Weights of a small transformer language model.
Size: 19 layers, width 512, 8 heads of 64, MLP 1536 squared ReLU, vocabulary 32000.
Architecture: LayerNorm before each block, rotary positions, no biases in attention or MLP, normalized queries and keys, attention and MLP in parallel.
Training: a variant of Muon for these matrices, 766M tokens, 11684 steps.
MLP neurons of a small language model. Each row is named by its layer, matrix (up: input weights; down: output weights) and neuron, and shows model dimensions 32-127. Each number is 128 + 32 x the weight over its row's rms, rounded and kept within 0 to 255. Numbers have three digits each.
After each neuron's rows is what it responds to, as a language model described it from the Wikipedia text at the highest values.

L12.up501:128166178149097069145131121130106103107114086079094136151160167156193056163103166091134134079138090071123118120160116129093080128129130182102131119096130111175174141164137036090184154225121177090124124126180142174092117053154188109134135153124123131156100134097118091088119089073107163070
L12.down501:116166119148084114118081122168133113122118085079111093120159175158138100170160103108179101058127096127154199160132060110127118120124123122185138139145133132108105121174119138127124086099155180133136117067141129131151190135086157164207096113121065004158128088130116123153121106203126145135
Singular count nouns after a, one, each or every (witness, team, case), a following relative who or that, and agent suffixes like broke-r.

L12.up1535:069090101090074094137094126106159115148118107074172123099112126106100101107097110155149149129140129084189080150121067129101116092066151098119117116126125140149126106127148118082127114172181136103160084123094186140132109172159154066117115160101134198075141081132150104185101137116112104112
L12.down1535:145123173177167176117077137171095125115086133110081113083155142123134141152097093094058157069109133160124176150164073168152145111126106169090118124105192150145097137162190146152170127087160136157150172112150156148188101140184117106133169209163088161158140118131157126116085124083119214110
Word-final pieces of sentence adverbs and hedges, such as -ly in frankly, arguably, reportedly, largely, plus opening quote marks, "be" after modals, and blank lines before headings.

L3.up849:128130151128071074138131065143147087130138137127107125058106102118186134147118057142129147107112122094201082114137120158132124083101151120147115106151109140110150130148127099238098158096091103121160120123116147134086132191103107180066133082168182197133078142197125099119134152136087116116
L3.down849:160077194134120139116158123117158129088156142122099133078121092122123117142078099159144098080126150203088174099144148112113072140100131166138178112208072120102194135144095144100161133102152106139144196122092152188164163147098106159149108150144104088108136170158067130161063163120079153082
Mainly the nouns example(s) and instance(s) in phrases like "for example", "in some instances", "notable examples"; also sentence-initial However and Meanwhile, and "=" in headings or code.

L3.up57:139134105096128164146045156099145180174152105129129049116099174118120131112133170174168164093072172110146168107126115127122080141136175102110150093129144154127167137130138150124108170160184171198198138125119135163149088164127193120153118148122103175058091107116191097150197074101153068153
L3.down57:150104198136122169145092186105136127117168148181115068138150152130118127120080171120135114087154188146059183113128073126119142092170164118152091164126099113067126157145107137125077115124160176096102210084091157091115187160119112131165184114107116103131074102164129115127026118137094146104
Adverbs, especially -ly words or a split-off "ly"/"ally" suffix, modifying a following verb or adjective, e.g. largely, deliberately, narrow-ly.

L12.up788:117119178121090096125135111099146108120170138160135118151124080159126164123078138187102124115102088119133150188080134116058143133151112164195157146066154089160183097180066143097154094097079132065116082098137114164183139167101091152143135129151127155144164087113154154154155135085137146146
L12.down788:162096109118173139120082114126131152144132113215128114091150127120151143075135167118078125163138046132049147090198070153117147156152176129141100181138106114137167137092086197128157173155112124113157160119112109107141158135127105071129135176202156114129166111114166125146139055131184153153
Existential or linking words just after a sentence's subject (there is, below is, it consists, released as), plus mid-word fragments (combus-t-ible, as-th-ma).

L12.up1254:030108159139064112139121125111113163138149094100133108136088088126102119092140067150172107096070155065116127134119082129105114130049124137109138080080115129124114075089073186122110141170166113111132063141114087053094124123180192175131078174172089137131120118138130147139138081094053148159
L12.down1254:080101170118156183160156095185132119166155157120188044181120084121125085090174169129147122149130131076199158136142117137183146200134097109167161141091111145110072145133127099145105099121147073116231169192110119106164120073113103151121103091130161130136128080139098144149127171168055085158
Indefinite articles a/an, or an adjective starting a noun phrase or complement, right after a verb or preposition (functioned as a buffer, became fully independent, search for an answer).

L12.up683:130098133137100208147161173102133157199102092104120123130150183115114085105129090145115101140154115165147114130160154110078118099157151178133067099138178160166131140168125095084181136145104150094209163162107091138112137131117106091163179095082103105141104138147111175081105151106159117119
L12.down683:092139126142147186141137151107133085132129145142114104078093159127140094182127213098103144087179134134167129110119130142150159128196116090153122148093131177132060080110060124154160113173060089100173162127081101125138221128165138102148102152092104124139136100164131134118112207160122126166
Second or later tokens of proper names, mostly people's surnames or middle names in tables and cast lists, e.g. Matthew, Zi, Car, plus minute digits in coordinates.

L9.up1216:066116137125120177136121089113161183167103076092108130158103131147122144091094116139142102161098063074070074091132127101118126054170127123083169172183113124122120067142104100087097162122138165201109096146153114089141107133208087112138167087127217101154166130139076127164176124098144069125
L9.down1216:060113165153071112118150091120126115154158089150163109186149156144145110152145109137122158138163153128187137143125126121120106128146153114195135124095159133169143137114148070110134178145096131095100071103101103193089090090127154210159148114114105128178154094144060161153148209110150194084
Fires on "which" right after a preposition opening a relative clause (on which, by which, under which), and weakly on where, to, in.

L9.up1141:066142188176110072133069104081121137105189123133092144158161107108061077170107146125063113124106139105170130157127139098149117149141145092122110158126133153138147093120115112114085120139155205169175064146113167136166180036115135066119129204121153144123119115146159094127136106161108111111
L9.down1141:129188158135109131176102064156072148122177074079124075132077163095087177111152125133172086116066123169168169122149104127144150157142112104160169138160078120159131143117103099115135093136184147152140138146141129169094151107152160186057156171167121119201104107205101062162141099106171094128
Mainly "of" in "one of the/three…" and "among" placing something within a group ("was among 20 women"); more weakly "all" and score-table separators.

L12.up1079:152188127125095036111125215117131136133166133169212120115186141086125148148103162141061168214184142171123159142157113129127153092126089101095120076120112135128097187124111134117144128131084153109188174124159097133164112077121142136099122216115138157160097082079121133110149136154111135151
L12.down1079:142108091139159154119120079164092148107083173134095145147067071170144166119127123108126101091125119083124148184122101145109119124139137149100138209097114150148145123187142109128182113149149113126057099119126170127071097149126150141176072093145077073160143119165092181115053114093123109067
Final token of a proper name, mostly surnames and some place or team names, often split, as in Scho-enfeld, Bai-ley, Odessa.

L9.up221:128065101119120140114141079146127141151105119132124142085070158143173187207124214202130060120120196168090150125078134167098161100147132138192070126153151181130153157130157127072108125130109147123166124127192099127115093103105129111180116160159179065106188095106109136118166157098133117125
L9.down221:147115143108123126082092130070156093175148094115165124167119119130101168116125092069170176077211078165162159123105144055104110111116130114123106109136118118131112179091126144131079101094106138084139174180176086093124116190113148151134104113162201095131127087178137136133163145157099134148
Final pipe cell separator closing a row in wide numeric tables (volleyball scores, race results, election tallies); weaker on mid-word pieces like Zapo-ri-zhzhia.

L3.up314:114108113130145130092070140109128106187143106157128149116102166123126108158147072130101146142123091137168176092143140140125125121144092150177146183114111137138089125099114141104163147182134116108165114059148181171187127147130127111143081135148114176149114141198130158095160106136111113037
L3.down314:136131176115147105120148135201095142145180080141136092153128131144123100159136148136169083137117071152198166127143122143146057149158115073071113134119139145111131103159140136149116089143086071148047117131054165150121102130106137131182118123141126124105119118099133141107099134079122171087
First word-piece of capitalized acronyms and proper names, often in table cells after |, such as UN(ICEF), MON(A), HUN, Sir; also the word field.

L9.up391:174138127083109123121142092130132148105197180096121083070072060146095184122140008115128155095097167090157077142159118122149175089164117078108125088072178161127127138248159151129183104143082116085132117119119138142138142151150175176113121137187096146091145112101154123202178164154110130082
L9.down391:121129133131126138198171160093110112083093078092131152105182168151075128148124057105104159175156143157179149175105118107098106135104108110113104116145166090119145123142092200106095142092150189108106072115107070190070101162121102156127109132166111061102157133147127101102112133116160092153
Word-final pieces and whole abstract nouns, often after of, in or for, such as relaxation, creation, identity, discretion, and also table pipes.

L9.up413:153147113135146127093112173150171149167155176111181156063140142156148143157104180126153139178127116143179158099098101103067102156111139163122179099129173130154174124132166007156097144165133100118146114155128150164184100150173090223119102150135073169152101156158141116141146116113112107127
L9.down413:072136109133119114140087154171123142118107136131115213118075122115162131151105184165102132119137102117106173115224137091145093116118182099136063096150064120165148192099195216133143134122112115108067125109161120083187206131077138088167161166129189158092118117113160107111148139141130162136
Function words right after a noun that open a modifying clause or phrase, mostly in plot summaries and descriptions: "an alcoholic who", "full of", "ill with", "haunted by".

L9.up1032:148134130090104114124134141090108163136160110147124195174147165173077107126128144149151153119128178089144126166071052059130122208152098123093155124168145134118135111159125111097091172123168126143136086074087136182083119146169119162175138163149149167110111124171143088100143121112124146143
L9.down1032:098156079168097126176170095135132076109172146166166055125137106120155143128132152109099193111119106170120166100157208141076130112107156113116128176112120127104161145150104174126115101135104076130153162134126127122163206140113128123143147118062111157169175117171110151117162135151110212148
Fires on the last piece of a person's surname, or the comma or "of" right after it, e.g. Voeckler, Schrader, "Traina of".

L9.up837:142109088140121114085140150155120151168091154134149099148132128144053104134120107151127107118170086140136131180132175119186111114146124173130114125127114143066090128146090116123180131140074118082133091170142134128136207080126130194113092177109077135173112162094101142107069118112130115127
L9.down837:083075140134146114130104145177097137185156158118075185102123146100130187115069102167141118131118096146112160096184134155169151134149119069203107125139139133112138127108149155171052189130143145109116125101069165108090130094115117198063104173179148140080083081153090070156161115099158154134
Fires on the first word after a determiner at the start of a noun phrase, mostly superlative or scope modifiers: "The entire", "The most important", "his total".

L9.up718:132116169125140106163186134147173134141075131115143153093166165147136103064133100117112074077175146103116136226193173162077164138136143089100071161128137131150121144097148108040155111172152160142133128112147127148137112165123056132153109145122153116120174133009109094166143118089171089094
L9.down718:130103162151080175130125083140178138134163144236133138080119150091159156179063110112202138132190115158093104126105171130155111157114122172115130121158111143170208087128148094170142081113073170135125126104127116108168074097151116153142150093137134142154108096144146072110141125122113125144
Fragments partway through a multi-token proper name, mostly the period after a middle initial (John G., William J.) or mid-surname pieces (Rid-g-way, Hill-ary).

L3.up31:171178121110099182072095139134167156145084090105167096123079065142114136093170110168135132111154100106064102112105137123123108147133088127087099136139136119070110160100125117148178121123103111168124212083163126114140110080113125150114159138185097156092160155087177078117109140114155163078
L3.down31:056136090131092147094068089185133150062107123129112148090167139122136138189142072123109134100095146091113187127127151108139187155154136162113159063165130143141113100125137121131084097123079110128128150076094125090111140140112174197178170080131087103173126194150167102153027091118126137106
Nouns naming a person's role or agent, often the agent suffix ending a word, such as punter, controller, winner, director, acts, champions, mostly in sports, film and music text.

L3.up814:135109127098121123074150121151150129159116192089093100122226117098089119089132059191113140109087145125103093138150112188151109121107181061132152058164165132132150146131150041127167140172111143129136143085131104146137085148144138180148109177179063139146117168120194199155090132161104119136
L3.down814:064061094142158086183128117142062117067104141115183138153098112149118176102086129054138098171152145169147097132103147163160152119118129074122120146144137161113154118125124129150081145090156146172126159108116145143119123098112146126182118132113111141141085099154138158181126190135209168173
Abstract nouns, often ending in -tion, -ment or -ence, right after a determiner or modifier, e.g. tendency, involvement, cancellation, often followed by "of" or "to".

L3.up306:097152082157145124137135161133059156150114088134093155130117134111111111172110142196149111083168063139160165104139075135115094112129177097107121103126147121138163149120142133080112124130116147174121092083151117076112114106107084105112138108149204129143108152138188143089111137134125123143
L3.down306:095163082102132128107130105094085109142109123171066127124123077124086178096128125170148134078122065169138086145110107092104121159099127115142086134083090109109161186175213123150138158114134126138123083100125080087097131111087130048119134238112132153064109146188153128123139130105071111135
Short subword pieces, often the first or middle chunk of a split name or word, such as Rat(na), Weera-pat, Retro-spec-tive, Put(umayo); occasionally whole words like Of or 1943.

L9.up303:128111110083141071132135142132122093147117048097105096112126158078155097075122137142137154097097195093090161103134131143133125149114134122179178104144063086159114086136167110109129131107150077149149131072116019175147130132071108122089106164112085177063071074166076095141145152107052179150
L9.down303:099100075120142149118090122186187100104171124135113088079103153138093135116128163124085135125133105156119125144109125101087106096113101155134158110124099194087105142187102138173125152151147129136189068102109170164047095181125129066130110150094184183196167070080108161104070168172151142079
The second newline of a blank line in Wikipedia articles, just before a new paragraph or a == section heading == begins.

L3.up1022:152140106160151117128110108179123146096130128155192101129133140121140134092102092123156160079110121146126133156178139130134146103134090101109108061078080110098129094081126074160118107157153119107133137196110089189142106146137103121134157145133152101137190125101115222108094121110107130113
L3.down1022:092099131134085078115152210128152179160138129089128129217110147163157095149132149119147082133129119132166098163166123071063120132116130150092077113153116138078085078087107145087138155144099117123142106166112071140131132085099121085117160210206181140122106083204155165134138112139122165149
Proper-name tokens, mostly surnames right after a first name or in name lists and tables, such as Smith, Jordan, Tolkien, plus place and people names like Athens, Roman.

L3.up769:080150189155166166158153122106155092193129170093119093116118138150085132142125075119120125140147125179129067166106208193115140100086160126133086089184252126087114139115063076153147165116125138102123103085118130154097129132127104156148127131108105148172149171133137130136109104119131086086
L3.down769:082132158198125143143133135098136080148148137143114068189087177161139102112154119179098162128147124118066159133133170180061133145098162143102092135177189117071111138112048128103075130087147129089173133092135181144089060080122089171121156115083127104149137115134115145085146149112137070118
Distributive quantifiers such as each, every and everyone, often opening a sentence or preceding a noun (each year, each other); weaker on one, a, any.

L3.up379:109055077115104115143164113132166145079130160167122141133126103133085123147152129125131116104143110102072101131134137129101117129127142165154141124142162105168153128139191191150099109103126144120117100121101120130077064145119153147174114165196107174126085122136072113102138137115049117118
L3.down379:162097102157103158093103162082163151142134142115125169136093086206104119147100145114102135137161147169025136137088135190130195128118100182149098131153146054138133169065129163171141092157173148157155161212112137120131097092169185163111161164138147150115146090142166098130085111098129150102
Mainly Early in biography section headings like ==Early life==, plus time and origin words in prose such as later, originally, subsequently, father.

L3.up110:131129128126162159127143217099141116139133186175101146119124112150118150123116121089152116175141119096153126174141164148076124094114085163136112061143105179134136100150078138157137182157143118158121143179118110154120111046114165122165098107046109138117142141116158094138129160132069138156
L3.down110:128135102120169156140153150112153135122124098101113142139142123126170152136108100128146122148153141147121165129161151135141152135095101130129116123132132148148121124129104128130115167167127148142138139150143121113118122110139119131143137149120120146129166115113128118129111159125114138129
Periods ending a prose sentence, often combined with a closing bracket or quote, as in ")." and "".", across all Wikipedia topics.

L3.up1089:131126141075146115129134164106150132180118122108119167107128148186124130088052071140126108157114099155147117079129109148090100135186175129130061109134121101208182122093115084116130126121091138139182095089114141133088102123124093149103150109140115087111108148123165167147115079127138116090
L3.down1089:093159113178115090219119188154161098066172112159099174150106117121146135163104181097143145156166101211080095084105137121158196132139116145131118098136092120106135164124147171165107160136178065093140161090139107168101221118097137087126196135172145212127139138148072087125183151191152137119
Surname tokens, mostly English-looking and often also common words, after a first name or initial in lists, tables and prose: Foley, Manning, Clay, Mills.

L12.up771:080150154108093137148099148126139118165113114083122126146155093115131117108101072173080151127152126122079137125158175148115162144147056112109117081158208162199065156172116092119127147125141138142145095138160083144141076177134158144148044101166124106151108178167136152165129141109165144131
L12.down771:168116149124180089143132130186150142065168132124162139141157090168129144104119135130125160140139131137070122074099150132177107112105172097143167076184140179097101150130119138139136113213130062107110144080137100109112101107092127117141106108175105089170119164106107175148154087194173194101
Final token of abstract or mass nouns naming concepts, states or social themes, often a suffix piece: justice, fragility, reductionism, depression.

L12.up833:117157096150220152172142120107183155145080137155175093139175145170114134138122153131172128131114096039074142140117112147108080144134122113148163122115094098098123069164161154157094113129137076124186200110166151174097082154118129139159166175152096154166225158043125072181092139186096151102
L12.down833:124130150156162119137076193168111142105120121074111165113151166129152084157086083097148143065167109162137193136147168142134167098101155139144133158128151100148086126109094096124146102168129095135119105117089101113126151147151109169105081104110094112121096126142203147085129145147114136098
Final subword pieces that complete rare or foreign names and words, such as Verbroeder-ing, Iord-ache, Margar-ita, often in tables, plus sentence-ending periods.

L12.up1479:115099104070128197113151073187049117221096110124070142162132126097151145159113164140146113129118110149114138169137151149076118156152142111045168104109134138111127096144184138121125096141146134107178128134128097121127100170115143097141101103104129171188156141140114111112189182128130068196
L12.down1479:138076099143111125077165096138141131141074149138082106139079066091157139208136169097160135146124133144107127163153200175144107155111104129081166172165094150075120123070155158169161113133150143136154072188164157157107110159079160101161151074154161094182082174128148102121120132147103171092
Closing structural markers in wiki-style text: the final pipe ending a table row or header row (after Qualification, Record, Report), closing == or === of section headings, and line breaks after = Title =.

L9.up522:117166130064077093129106123117098115129180141163154161114135115148166122141109169107129151123106154105136133121151154113142136102164106161129174150105168129146112168174069117099191094197116162092127167095050075074134137139119154109165069156142103081066138138079132083194167139133112116139
L9.down522:085139181172119104165190115126080122122082152185138130140082119158152152156130141133128100109124113124082064098170101088141149125094135116155163235122136164100139062110175122146121162061114218142149106073143184127097121186095095118145143102102164101120108108062179113162123171130161120117
Mainly the verb right after existential "there" (there is, there were, there was), also list-final "and", linking "with", and table-header pipes.

L9.up44:123176098156110140157109165153137168177182118143104164151141119127129153137187126126133126161086115086099065167072132174142194089074104089083122126091102125108160064114130065143123129152170137135117123139106143102136133137088163122109181124196131133156129103178098065105098197087103093127
L9.down44:188131112090117099159086183159094136163195127127120156110119093147168177092143143180166089124196151155176118116218109118123189097118113148074140138142108150087116138157167180134083121176141163113157113101158096146118144197159133127181109096133102151085115166127175123093115125106098167106
Mostly the article a right after a verb or preposition (obtained a, under the supervision of a), plus mid-word adjective endings (terri-fic, moment-ous) and closing == of headings.

L12.up1416:106114124124121180155150137150078030111177134117174071053115139123137131117193146147172154095157165093183126146150103079104167115091123172142097069163118160119167128162084158158071133167150124109165144094194134180140163186111124166140142067159080145138143076149069164143147128145090083142
L12.down1416:108168132141112125127172107080092122134112090113107104118107141157179082100192146069158082089125157114169088042178129143084114074147150118093134150142123114192196158142171214161173119149117117068055074153088142110128114174114104174075092101153127165077122101115150154113143097117134154171
The preposition "of" (sometimes "than" or "among") after a quantity or superlative word, as in "one of", "both of which", "most of any", "more than".

L12.up1339:065146163152088128066139135120128121169091104126173101143121211100166157147135121147115193129077094107147111105111099125122095150157120112167160124190149128137117087067113162073068081115157150112141110160187124132173168085148091147103114154137055093143129124088185109116158147089075120157
L12.down1339:130098125159108074158143092103196122072156131117137101134100115096113136137132168128129088127139132109173146111151171105078082114120151148125103156105156160110193110112165089157191165132085089097186116129128173075176090118138046113164123132087142105189187111116160113090117164137150131108
Wh-words, quantifiers and that opening an embedded clause or noun phrase right after a verb or preposition, e.g. about what, complement each, illusion that.

L3.up1524:082104134031130137156109109080188139148156126101097113154090167125063099122166142142150157148122160066162180154200094134141063053107122106119138147118120146153131121073137131126109106138126129112142106108155157138160078144124181139137075170184127136131085175193128078151180098115152140140
L3.down1524:096125143158137194113086116133077146154127104165144137122145088157110103169120099113135093137110108133156152087155109113123139103106101151187106123148133117144047135159115140153054177112122087155112081202117118098113152187088130100084163127136174114155144104120098079130053139114090118091
Verbs of getting, producing or losing whose object comes next, such as receive, generate, yield, earn, lost, inherited. Also fires on adjectives like final, critical, net before a noun.

L12.up97:123148050113154135104152204086183137133158144215052156077154175095134132137103093110112148116131124088177137098121115102111050078156155093065112128119098119126115140136115141145122113102123168066142131132162058134144158108122102151123111139162090125093100154103122116090112121138083175116
L12.down97:117127167152177180139167096054145159113099145151114124075118140233162089170117128176122144178098152144136097094114121129079069157108084112151133195081127161086133116143123131087110082091098131102124125107158158163141148142100162130149129083160151137141194185121128099122128138110226114171
Tokens opening a new line or table cell in sports results, squad, record and standings tables (blank spaces, nation names, column headers like GD), plus "first" in sporting firsts.

L9.up337:150060093079115237095111149144157093127094233124119132167127092127103127134084141113104132090116157116067146134176142184138135102095144142129069124136075142137113087131157166092099133150131191126065061180117147109122117093138094104098095182112138074143150145108171128170202152139090137103
L9.down337:076132117053105138139114118093110136103134136097086160076075152127118145131115131129114121211179110177149131175096099166138106128091122134064136144154114153114102117131105102113151142082137157132124112142146094141142159107093119142085131169180150078096158082106180161097058159104131134156
Structural tokens in sports results and championship articles: "The" opening an event section, table pipes, heading marks, "the" before final/Championships, ordinal suffixes like 2nd.

L12.up368:115146049099069128075122128095155103134171132152092122151144085128098144134145117220112118166113175121159145083156148079143163148166141159147154160167201169132115140163177092104116117092154105130082153151132067118112123075153105154131159126179144073134141093063106053132150102157106096150
L12.down368:137169115156148143149139129149078069081137168220119151171106126154111156152175154170121122167154143125123123125182115106170136073144139114086222134081104102169154081169129115111150134135121075097108098134146071106121148122163081159094108112169108159138097177112139038197113128134157136165
Words that open a person's life or career span, mainly "Early" in "Early life" headings, plus possessive 's, his/her/own, first/last/final, and table header pipes.

L9.up1093:148161131175147116118129135096108102162153123130127137079122165159103127139156134063121099113141121100183129160173138121110093121165146195132143114158102129087070112180034134079113139173075055115162153088159171137139125138121145110128002123134163111117119138142140106149156123094092137110
L9.down1093:078097104143139113105156149127109109105069136063149152100151055168145089195104106123142089143159075139102118161100150117160124115120121098134079107137086140094162088144029158117095113155138157079111062130123126130111094133188110130104170042127115151155113109112117108116130196182167169099
Periods ending sentences in Wikipedia narrative and biography, often fused with a year, quote or parenthesis (1994., ")., ".), plus closing == of section headings.